Weights of a small GPT-style language model, trained from scratch on English Wikipedia: 252M tokens.
MLP neurons of a small language model. Each row is named by its layer, matrix (gate and up: input weights) and neuron, and shows model dimensions 0-127. Each number is 128 + 24 x the weight over its row's rms, rounded and kept within 0 to 255. Numbers have three digits each. A neuron's up and down rows have the sign that makes its largest values positive.
A block is one neuron, or neurons of one layer that tend to fire together. After each block is what it responds to, as a language model described it from the Wikipedia text at the highest values.

L2.gate176:138132130056130121133128138082127149130110140120130136172118103121110096128100137176135122136125133135070094087159158135129134099106110123121112124122152158138149109152072183115118149139172147134108125124118183132129137084138149112133140161124161129163174117129122070117101130086130123119125135116116136124117113120138131129147171140118128166128123128135128089063125129123084127117123
L2.up176:139128118096139160134145131150124127127112135123129144131136134095123118126096116111129123130124150141104105140184114125127162069113134118097116132128150137109154131116158175095121111146168199121107123131144048109129127097074128138132129125126144129131090116128133117155137138124125138121126130146115110142126120134077133129110123111127130134112134129142061093142121131128097115037118
L2.gate186:158125118116096127137169125143137142127147121111125125135135081133134118127135097177124133127133117114158109124131145135127049125110133125146141126137088095141109153119127181100138148128046079128166122127144091134121105119136120105111132165121153136108169163120122146174094118145125112151129135171119128167135133119133122130140158090138133169150126128110141165188139130124135113103127
L2.up186:092131078185093126139168124120123115118131116121129133122141116148136100132073131142123127141124129136144134140090154133128035143098152131127142119123127108146124134132150191110130148113100094123131122128152088158126135115144136121138132176127126135137166150131125130247101117072130116145140130173158143156203134119105123130145183101133128156099136132117140161170136120131111114146124
L2.gate188:126129093103114112110112134115134133135162123135134133136124099087133146123012100104125123134132102130160067127163103130129127170149129115163145103138137145186167141130107152143130129204120105129137130125104126146128130145111131139123128121118065125155094099129128140137206134097124124137127124108173132128136133126108129122134122067139124136093121129128148122201116134130138124119144
L2.up188:129120127208109107118103133109131136120163123127127127136121122209135149119130084126126133125132184128192112139164145118127123140097131125062120148133131110126124082116123123154120122170114142125156128137118069118132114099142122131140128118126128131152170037132135135150079137197135136133137131166080137068107129131129123118059123140126130138120120129133180113137115119106130132038133
L2.gate209:091129099175116141099170117127129117126148125127134117105137107144111080125129129133130124128127137110134141108193146130135172140147128141131127123123144154116088099146068106158124147117121137129109127130116174138124115108174128129130133164122178124123199104133115186154148106138131118159131127085083146108076120127128128127142182143122128092104161136130128142195126126122067138152131
L2.up209:107127125089146154156142124113131122128182132128132126127139163121132090138121160092132129121132173122141126109053139128134070114149131120150115137123125152155177092097093160174134138131099133124118128132158034116126132122113136120123133136123094126114177082120125161104084144133124128098126133098096116127116128128110132134208125121128129131139123129134101081144130131129148124050120
L2.gate217:090134133077227062132100128128140154136100130121126125090126141156107075122147177148126129135125114132140129125113129129125190118070133130087134142125107171107137118100129067132127142121167111135130130128130134132122109131171137141147136141124160118097145115131132173119109148135128136149126136116158117119077126124141129134155103123133134125108122136133162133131125123122119138078130
L2.up217:138127112111138121158070122124132148130037127119121131088123117106140068134087181120133120130115231123142108141152106129128167133135115138058117134137123134118116098110167121103128138081172151131065126132152129135125131116112134103154120141129107129117171107122132077110061107138136126116132124163078122126176127134105117122138161131126135145100126127133114144148141123133146120157131
L2.gate222:079131134096135098134070122099122154143087128107135134150152169162135114090135124147136127133123169151146152108107168134121075126114146137168135166132133113140105179135136118138114117130055147124166125130109159131134124118117130120172127112132084130129128131131132124172099155144122130137144134120117131134101116123120132129168133083164133124196124132089199159125110122114122143185137
L2.up222:105133124113117082134061118094121152141090120096129137161164150158129116107158119160132130136122153150132135114081166134124085100100143128163147150138122102123116181173146117153117135145040155123186124129096149127134118102107132122167126115133089125139132138130135113172097155121123137147136133124120129127101116122108130130152132080151133112204118134088169158097120131118120139193141
L2.gate338:112124113150131110112184132153132080113180132120123131121128137120137105131142142121127132132128152112141091152122140131124125102118134113095143132132139103133106139130091118131136120139123143139121129129154178135125134139064126141129125142131158130120143170130133188115102142204128128097123135131068151172126136129044123130106121135136127127182078121118171133090143119123133125152140
L2.up338:129125112159052112135101131088130084126105130131131116126128135139139104123112129134129131127128136127129135129139118131130134143168128128109125124134139179125081101131130142104133115144125150137116128128093166107134125106048121139125127128129078134112097201132120140113167130058128122094118124101116146176126125131086128128164090153126134116094158127137095151180130127120151124156121
L2.gate342:098131189103093123082106128143130121127086128132129130121124132097122124133113120148127115125125131126072096137079136126118119088185127129130127129136140122117188155126112122177123138078169111124063126130130098121126142132193111114114128117123181131132114162134120141114179138137128135112125133135147128108176132127115127124147124162125130134075086129128134079147134128147119124082124
L2.up342:125129104112097099188134120161129133135127127121129129101129116138126156130132161163118126130129098125111084151082085130124134177157126119158143128119162111168087133161176115140121131103172063128116128127021109146130124134192131114133120108133163128191115133125123094163172122071132137142125127075139116158128126128164125129181134110126127154130137126119137150144121125137151135110130
L2.gate363:143133160145119157135072132101132141122066120134133141131133120125124154117128081147122129127134115104140123144111115133135130134162131123163139122132113148156137107090078115131121120154148140129105132122092047125127148127124129128127126167118138130141198119136119158165125144186119142127128124161124134118038124124089135127131125130134124114103120129118065248112126129132145118151133
L2.up363:142141129185110113121131116116134134138141122129137133154141123100132123115114149160136128132124116119209134102148143126121140145080136120172127129144125133125075159108172106090121127151135144124160126127195055108129120134133125121137118098129158132157109159120127083124117126136142137138131127151140119078139129126116120127052142071133126107087114131120102108074129123126163146209133
L2.gate366:131132147120125128173171130146137112140176123130122115114119150158123138105107195136134130129127118141093077165083132114130150144136128132150110124126150125131163137151119135166130129042097095135165132126183068094129104106142135132136135122134132123101131142135132030072167146161129135121134132183105137084153127135091127128090118147140130138109099133124160125055122121137162128138129
L2.up366:109128109148123156148128125139127101135165116127122133138144154077113163136123179178133131129129095126160145161105115127127158126098132119160159116140108132105090136146108125122139116144129125142131125125167161103125142102109124132114122136135195127122104228137146105100090132087127123147127125138128130118122121124028120128101106105129126156134100127123144095020132123122118117082121
L2.gate388:161125101115107085151193135137119112128110127125134121093138104095131134133104089117135128130125126118232160136092105124132101106133124138148121116123112115140179130141053154192115128132169106134105124129116125104130162129172119129109127093130148131185135116133126183123081135106122132126119126131152125145126126122138124127151101123128127134070129127133159143079144133139151121090119
L2.up388:154134164112120194172124126131129111150143129124121106123143142152141100127185118064132124128134077119146125128125122139127171116125131133079117118109106131119107109168127211116132138165127146140096133123148158135128137083116126136114123119126126131163072067123126183072019153123120125132121127145148131133124132128133132128160162143110131147115103125110104099122116123127103122142132
L2.gate500:128124135127159184154159128140124162142096138113132122109115124112106149138125150092120123127128117120084098107109148129128089163105134121152110127134114082160123150116150130174129121096160132117075131127121058128130124082154126138141138120124115129144160100120119163148171105151134124166130129211150119116233131123123130127144141130126125132091127127117100092198138126128146132066127
L2.up500:158129107138157164113130128104129139126181131123126127109129138095141078131137139077121131136123161115110077128121118134131061149112126134142125114129132094151163112096128100149136139114103178133116131126047111125133136142138129140126127109132093129143099094125137077124157125112112132184134125155189121046211116126140129129207111150132125109061116128100091167164130126143128121067125
L2.gate525:074131149128130166141112144113115105130115127133136116159129103178143144118154165101135128126125100131093142118089132122123104152097123120067140121126117157144161113127191159115127138103103093134176125124150056125126147103129138147128127121132126133124125155119130166104113149207138132122117122050128155146168135128157125129159194145127132123151159134139081143091132136114157123132138
L2.up525:154122078130131120101094137147126112139132131139123113144125161062127148122128118109124114125126091121160125093142141124125127130127118132084127120127108115177121109150054141138127115139091083125152127129151071107131131132190118117132139086138103136084122117119129119140107135071117128085120124166128115124134123115112126130132094146118129139149130130111130120059142141140105135078128
L2.gate551:153138164133221102095109120137134138148140133126129116113122147171147114119090118156124129120123156132075108111165128108141164181153122133111131133131085097120126112125110075165137135078102135127123131130182134137128111160155124121133137108124073129123059179128119108120166134137129136140131131059097142120112134120100131128133149134131131123037147131104120143165130120135123135127133
L2.up551:102125087113158175098143129130136149124221133118131129148132115037109150113105153130127121132128181135136140135120154134128093146139122133209142133131157091114094115148128170167127116065136132124117131132175121095125127145105130126132128105119101129119101088131126175183187135164132122139132125080100141140144148126113126124106117146133125126202138128140131129170129131125119117093122
L2.gate554:130124147148176124143227126115129097130144130155125135112131091157142168135142094139121125122127117133191108127120110131136033143112118127123123108129157104118102146128154116129124129143156158130198122129052106137127134154123138115122126198124160127099170105122121138143164103121131125127133122078168124088112127131127132128156170121133128139110201132105108152167119127139148135179138
L2.up554:129127117129190122141117111089126120138240127138126140138122140152164167130106133145128119125120081121112099093136095129142049171109132137131161117131141135158119126148129143164127113130086187137139129124096088152129127158105121114108123178122122126115118119124117111118118134125126128125149133066113125103095141124167132123148146141146126134037163137114108115193110139137160125103133
L2.gate571:125137117113106234081083130135130170112092122136126137115124116201136139132170147063132124134119118122179168154148146136124132098094142135171146137126104098123108123095143121064122105142168111132119132126081119128130136157102125146129117168136152130127116135132139105078141145132120122150128127108093108119130136129166134125167135111116126109151138129147163094127130131145119121129127
L2.up571:109127068134122137113118122136129134137112131136132122168138125175126151139169143149118121127133116118118096122156155126138143130173114126102115124117170111129106145083105130136122133245137076132138124128087103106133129106154121112128136092127118124139128171127137116075153157045116141139111129086092115124054142116166132131062114138123131086156161130103130121165123128142132109155147
Responds to: Word-internal subword fragments. Mid-word pieces, strongest for old (older, 800-year-old, Moldova, Reynolds), plus ment (segment, involvement), z/iz (Gazette, Partizan), and min (minister).

L4.gate257:158096140081104121134153100133129110123143139095095107138136135161124147120119133149112115117075107094115098143127114095107143115131164124097157119150144127127122112159096106145144144163078097133113098139132132108124160145138131150009177131147115111154113129142103143105120101136166110128170118136093098140105122128138112162180103128132134143129109144140166135131158165155138121110167
L4.up257:120194145167122138093145083151164133181112158147145166141101139182106135179100139134134127107112117117140139103107111116078137150128090157112132142103164093098107152124105146144130113087156172143129128171151110098108124153133142123119114103122149141169133095126100120119100134134164123138120132142124121165109158122185133146097119109151099158120107157110127085090111136144140155114163
Responds to: Mid-word split fragments. Short middle fragments of words split oddly after a prefix piece, especially ve in re-ve-aled/reveals, also m in Com-m-unist, li in re-li-ed.

L9.gate22:078119143132139122111060089189117115100124139123076118138112141153130140175148122140112128095129143074160104159135166138147134135080125135150127135133133130161125110123145116150111117111084131173127128124104164126094151100118099137089133104141109103142133142141095080140151095188118162110156132142161118159129114135111144071088138122114069126123121131114145108148115172142128111121148
L9.up22:160132125164137164127121127092145142145167143134101123133138206110139128142141104147178123155115125126152127129147134116105141110148105117094144120106119108077101132116147142166137068193185135128146123144117049129140141142105138154127145098081156156156132151122135134125118094135147146129136140091127100135153141163133118076146144143098148138126123128131169144163144151131069146068138
L9.gate462:164128113142128150152124124119159099118161144153120129137135135095104134169092079123117134121117122122160115134154133157170133135101133138128104137094143170089172121131121145146146073137118104134152114135081163123103122106155068181126157090134142102144162126124142087091110157132152153127152074166109142155094135144136156136104093093116135148089189133099119107103154141169135135120144
L9.up462:106125142149196160080136154149094084134130140126130137140119097123113102186100124137155162122141148106172137104167147158134116124128157147161156120099066135147156090148137100094109142161116154139135150126113120135161132109131138176136187126102158109110120125103100133121110132141142152117121143140111121118135130136163173146144134116099135125137090112204123159136121147160108131190151
L9.gate546:143096090114160140115141082123199133130127118147096119112100122118123132134180110144113118106149119108128118124110127107107101144078123121173152130124167137154095160146106128168118141147069125161074132108107126130164136113127151160125102134113114124134102108093135131112140088157134149110133119175144141157161136172153140120085126129127116146106137161132144101165104116118112106124128
L9.up546:147159127144099088126100090100104117121141145136071175106125144173104159156129147137140147088112104120132135144129171101136142143147125096159120145117137110123124130144103097152114122134137080080150145125151114138162116068123129135123101132138091129131135156149117107146137096164140095154163102135100153166103113154109104134132159108138125116127138123114159101155127113110116115129145
L9.gate575:139135100125156156134131104121143142129101091086112095122144099135137153099103115138095104109133150128130109172126151129135104120077169100122164115106141185136085089136112111154109163150117182092170105143166137109148121128132120158120140145090108124100113136139105114137193093134122114099142122165115140188161134162124140092158117111147137175114128120141177094138131129161183127144140
L9.up575:134163126104110120066111117115145138154138149151113146129128163144129160160125116136152132117162104110088118087120145116132150127097135130105178108099091119162138128136165165086125094117145146141144143155131154103124115167127127116144149129127120168128138178166155119134122133119141125120100133127143100103087100100154120146143138107131116133138128120077181146116157145123106098092106
Responds to: Mid-word fragment pieces. Short word-piece tokens at the start or middle of a longer word the model must finish, strongest on "ve" in vessel, vehicle, vegetable; also fe|ma|le, p|re|sident, P|ar|liament.

L2.gate98:123160124143139128124118170131128129123129114162097103116110108124107121102130137132096165173088138146127131109128144096172124139120131148125166165139130134115111133120134142117080109129111145083131100071129117136076133120104131127107075130180131071126126132181069123122127126125122155118082176126131133114125164121131160163133129131154195108124136085112129131127101135092138164124099
L2.up98:120180132135141133133122176117120120112132113169089093121118116108116116084123129129090169178087130130135129135127136084165133136117134140123152154146124129130120143128132120123069118128123136079131093067129124143074148116126139139128092123193119075133127127160062124118124110128120174116090173145113136122129164110151178176131137128150182117130124067123123121136098130100128159131109
L2.gate106:116170129142128128128129153098142143126131106147088084109122142138110165090132136140100192190106138138121120126128126099134132127124134132124170135119114139112148130134128141123092089121144127082137126099121139120114153129115125145112085138144137090129116130150088108123128110148146172115088164137144111132129164099128173172140105125155175107118151069129139115128102182113108118116073
L2.up106:115164136131129125132128168100146124117132103152096083111131117124105146091119127111103193176109126127134123123120124105142130147120134138129155143108122152130141133138132132136100098126152142084149118074124111115105166129109133141113073128156138089134099118146075110127146081131134172124087168134141108136130158094137166181128117120159167111118154071115140111152101174103116119133091
L2.gate149:146129173168135229144160129142121087141068137135132118144142138083155094137148044192123129122128138122096111131129151130125198158114129132112132109119153165137127128144109152078133136191137132128100127126062154118133134123122127137130124148120136125121081106129138123123141128144122120128136126104128135101155130126131125125117067124124131109078144133130086101059127127112127122159128
L2.up149:128132099096122177154109120145122140104150124123121120124115110175138091127159096086129129131122110118171140128116158145134140125107128124104109141121159177121142137103192135091128133087140154124127138120082138126133139134135140137141135115128043119107150144129118134146158155115133135134123125140052138146071120122103125130124131152128128145110104126139073162156147129120147131130144
L2.gate150:118177136128120125135119158149110124117125106163079117124116100127094129103118151127091146164090131143125117132132143099207139140149128145118160163127135125118123137109141122130077089140113127087144092060127126134087127141126133111111089121168130067115135137187108137136127111119103149121081174125144126126129171121117150168129142131156192124134125086124131138119103158101131164135093
L2.up150:124181133127125132142130179140100112120138093161070109134126105130104121097123138126074158168076132157124121147131118085193131146142112146126141151117137125113119135127132122127079099125115120088143098084135129128082127130140135127133089103177124072125139134167089146122132107118113153109086160143131126132128186117133167183125138131145189131123119085116129140138099153094126155129095
L2.gate204:112122113157134176113185129108130165129079135128129130104128115112125120135097050139120117132131099123147124139127109130129092056148107133141122138125132147142146115080062159119132135131076145118129125129155142139131116135128134140150128144124156124157083085129128112159027134163115124143123132138123126149071138140067127123116110125143130119200154122124093161171117126132144131109132
L2.up204:112122149154108144115162125104127155133115128121125135097130132087140077105096143132125124129129152135148175166063151127134163118096132128074121111121119155145119087158091136115130136079133115112132128125113078130126146133163142121133123126124123127091153090135134168131169155210141136111126138099138133137158121132088122129127130128134129109133156122109103063169130131119104133109127
L2.gate287:117124112105151094140147122128141132127122136116128134111111142190131148130139149136129139123128121126161108152066148130131083084133137114120128143124161090114137120114112084119131129114175209124140127127219124120117146116143134117136123153128133127117168087126129023059139132116133134155125132101135131101187133130060129126161167147128126129113143129115139094081128130135102140047140
L2.up287:131129157162125136101178130130128121112198130125126132149122101133118117133150101108124126132131134130127193113177147124130168128137118135143137124117136149126126127090136119140127135085126139121110139133056116135126123137094119129117129131131138127058087071133125160166161134140133133145133128119153113228103133139052131133100142165127128138113113127118109055111120126133150136060126
L2.gate301:129130174154167130121158120125121120132044120154117122112125120119128091123064103103137118129127126122164111121146118126129184167133125124119141116148184155112134102081096186141126132140116174137121125128090186114123101128131134126137132103135147125134118155135130135133062141195109129120131122151153106105116126131167128125097101081132132117083089129114063102173113126143135147123115
L2.up301:106124084119191104123085136139134128118214124128121131102125102168124083135138158111132128124122101134154103114153142120118145171176133121119136141146092155136128142178178102115138129129074054133069137132186105115133160114165127133106116128135127128144166113127134182156116126081133122135124118146139139131136125120094136124089114147129128138180113128134204144085130137127127117074129
L2.gate306:177125124146138135157222132125121092121120139131119128143129123150121110143125070160127125130132092121174146130189137136122162133154133112102121117130145135152139112176062154107122144130130168132101123126129150119131132151138125116112125104138199130214124090138132175142157121184124137110132130152157133182169132124102133133170124167136128121143093125126177113220133126131134126142123
L2.up306:105128134127141106112114129088123126135114131114123119152142151169118097119153154125131128128129154135153135152127116137116165158135125129144147119130189169098218136107092191119134126148117167124118124131174078122121120127153138120104140186134184125097106148122127135080127115128123130110123124120152103127145138135109132130147097151126129194184088134121154117156139126109142131084118
L2.gate370:147130190141091197120188130172132110129182126139125131134115145124142111121094082101132132130127178132048094147170123134129175127158127140135123136128176111127082136162154043113126123137102125117130127128108142121131135138134126117136131112131179127007127135129126106155110133125127127133127125136120121157190129133135127133138142084121125145075071130107167081175118128132139124126124
L2.up370:098131144167137128161175129120130130129033131128135140089131130131141157129126083163123124135121112130207124113135133136118120134100123121158125129124109092165144111145141144142134131206117080131112128127138120111122135086127131125116118124129111129146101176131123166159188128118132124120141127136130130131068126125178124132123096137132126148148089127145083154145122131127085143135131
L2.gate383:151128119074110065116150133187121130129151134116126124092138118068150102144133151127131144132133092142152107103148122123123234188128141136197101132123093142133122108132108122092124123162113152124106129126081095117123114113139120127136137117124164128106108103126129142111135118159133128135127131106131128161030121122063123127088126157124135116144147124149137123122135121113169145127116
L2.up383:174133137112089118134090141142129121111138132129121119141114123129136125136134119129133124127128143127130162123111084124116143110120135134114159129167112121154100124096132090121128129180115123144095134126101061099122144117142117133115115100126141126131142139135131122147181124069123119134125124133159129185144129132147123126121128133138124132218151127130157160083148125122124127129115
L2.gate431:092127090092105068147133124154130127137052126123126107142135133105143144126117115093133137131127087146187106146173156130142111167137126109148148124116123067146111140126111106167128116147185070136101123125064103112127123155133127115115122103128110129114151165124124145159143134069124134143121125175134108072123128126065123132143104126141124153079125127103178173131140134130107109147139
L2.up431:115121076082150148136142129129132120109062130120134136121131117181136173129122117118128120133128094141044152101117120117131168161136121114087133136123118143123110131173061098172139122234093069124114138128123151162132151146148135135128132175130123131119136128127117163127096133104114121132125130121132131082069119104171133129065126134134125135088111128138157138136139126128088133189131
L2.gate457:123127124142187055115153121125125118132175134119132114156127148153122113128166118122122141132133146123084102114137147122127237121128126131080132140108108125165109108187073118086129128142160096122131129131143116136126136093097132135114130113137162131137131140126135142104210116110129137126130128135107148153052119124168122127096135111126133145135106125137134053072142126130158131179125
L2.up457:135131140114115146132112119142124097130112129133131121134135094103143125136148129168124133129131142121183135126081151122133076128114129131083104140128098091097136127133129135102124126131116140130120121129136137111133099105190116124125130144132062127177108144127127089151169119139132131122125125123101121146127129134104123127084150138126130134140146127130123161045131126123160121168127
L2.gate460:143126161166141171162098136165123145149126142142123118148138140093135145136112114163125126125130151126068105114114103127129083136094134125114140140149143132168160134149162074154120133073094129121120128126132092114121135150141112124101132119138110125205137113126127072159155103168131119086125132108153129094110119139126131135173114131125135125164120127097089131157127137132109118140120
L2.up460:144129129075161171098102142139121151145134132121126141165129113157113130133119122134130122120133146134093087108115101131120108111110113134132158115125155133111102135102110111183124134129120104137149127130117089123123140153128115120093133088129157128061173059132127167095144121146120139146127127124154091092119125132070134124198118132138125111063141130115133116085115133138118130059133
L2.gate509:164124188143105133121187120123129155139138138124124141179124145171143138136145080106127136129127095126077163111084153130137131130138131129160132144124085097103114113192169089143124117201173082118103131127137153117125142141146126139113134143130104119141122072133130081081150122080120124165134137156136132124115122123118128131135129061111124156139153131130124168081135129130155123176135
L2.up509:165128140152160083158135131136121133124149135135137126151129108116109093135142125159131131130128189127132142131130097125122144128122134127144125153127121149114090120144066130165121132046088110126162125128107139152136105136105121116124133173130218127135130140123117136147138118131126126113134123121132129119130129133096136129120183145134127127128087137128065102167116127142089124117127
L2.gate529:090126092162166122131192133129132148128183123140128126158122136144143114120149132098127121130122163127099136118105137114127140175179123124122153117144103104122140151114117141144129145152088132129100125129189146153130138162176142111139123084123097128119113175129137139143117115123133130149132130082104145151106129135108129129105167118124127110158194125127124099067117143129137117157136
L2.up529:130121114134148096138125115137128092131098128130130130119134109147131174122092102096129127134131094135138097106163117123133062105107127126102117141136124148115151121157138148161119117180167159134120125130063089112131121098121138131133119130138121128118163120125124102169170121185131135089132126154072131056110125130123127127202064102129134134147126131131066183177128126115121114135125
L2.gate546:113128147135107192113126122123128111131176120118127120169116106174130089126146112148132132130130158116080071115221151116118080172114127134139133128122092120161141118172155153084125146144144093135090129124194186125130131107113135138131114089137126123130102145136126126135090138107130143136123124200121155169196111115081132127147125099127133147107149129128080182149110124124113131142128
L2.up546:154127099122156103114148124118126147128186133131129129120131120164113188131162162126130139131135130125136140144121139118134197110156107113139141124124126110135099148123137107118139131051093087119130113129163142116124135150164116118110134180133180124163121078126119127187062144127143127156119137144152118123087122144118123123115157128127127130143104125107184149055112129121140122222128
Responds to: Mid-word suffix pieces. Word-internal continuation pieces that complete a word after a split, chiefly "ular" (popular, regular, singular) and "ve" (love, cave, Steve).

L4.gate190:078135153122111136157082129132137091091122118149137114129134162088103111109100073123106122116095151115137131133089112113146115112144166161106123123099121118154115132158148121094125133089124110128123141115153140140093175127181127137109106127167148142083109100126121088129101102112103093149129121082142126115140118169160128160078125173146127134087146105151176109099177124115143114109129
L4.up190:115124126141164119121103119130142138086172118132101152107166120122163091133122134101101126107132120124142155133098112129160101138122117114112123089107121114140109132140135165130142118147119116138194145127194156101081133146144145151113131104138157145142105069177149131126128096145146135157098119102177130123135130136138127122115160124107142140081091140179162118145139102080145117112136
Responds to: Mid-word letters in foreign names. Word-internal fragments, often z, q or accented consonants, inside non-English names: Uzbekistan, Siemaszko, Tvrdošin, Gümüşkesen, Mantiq.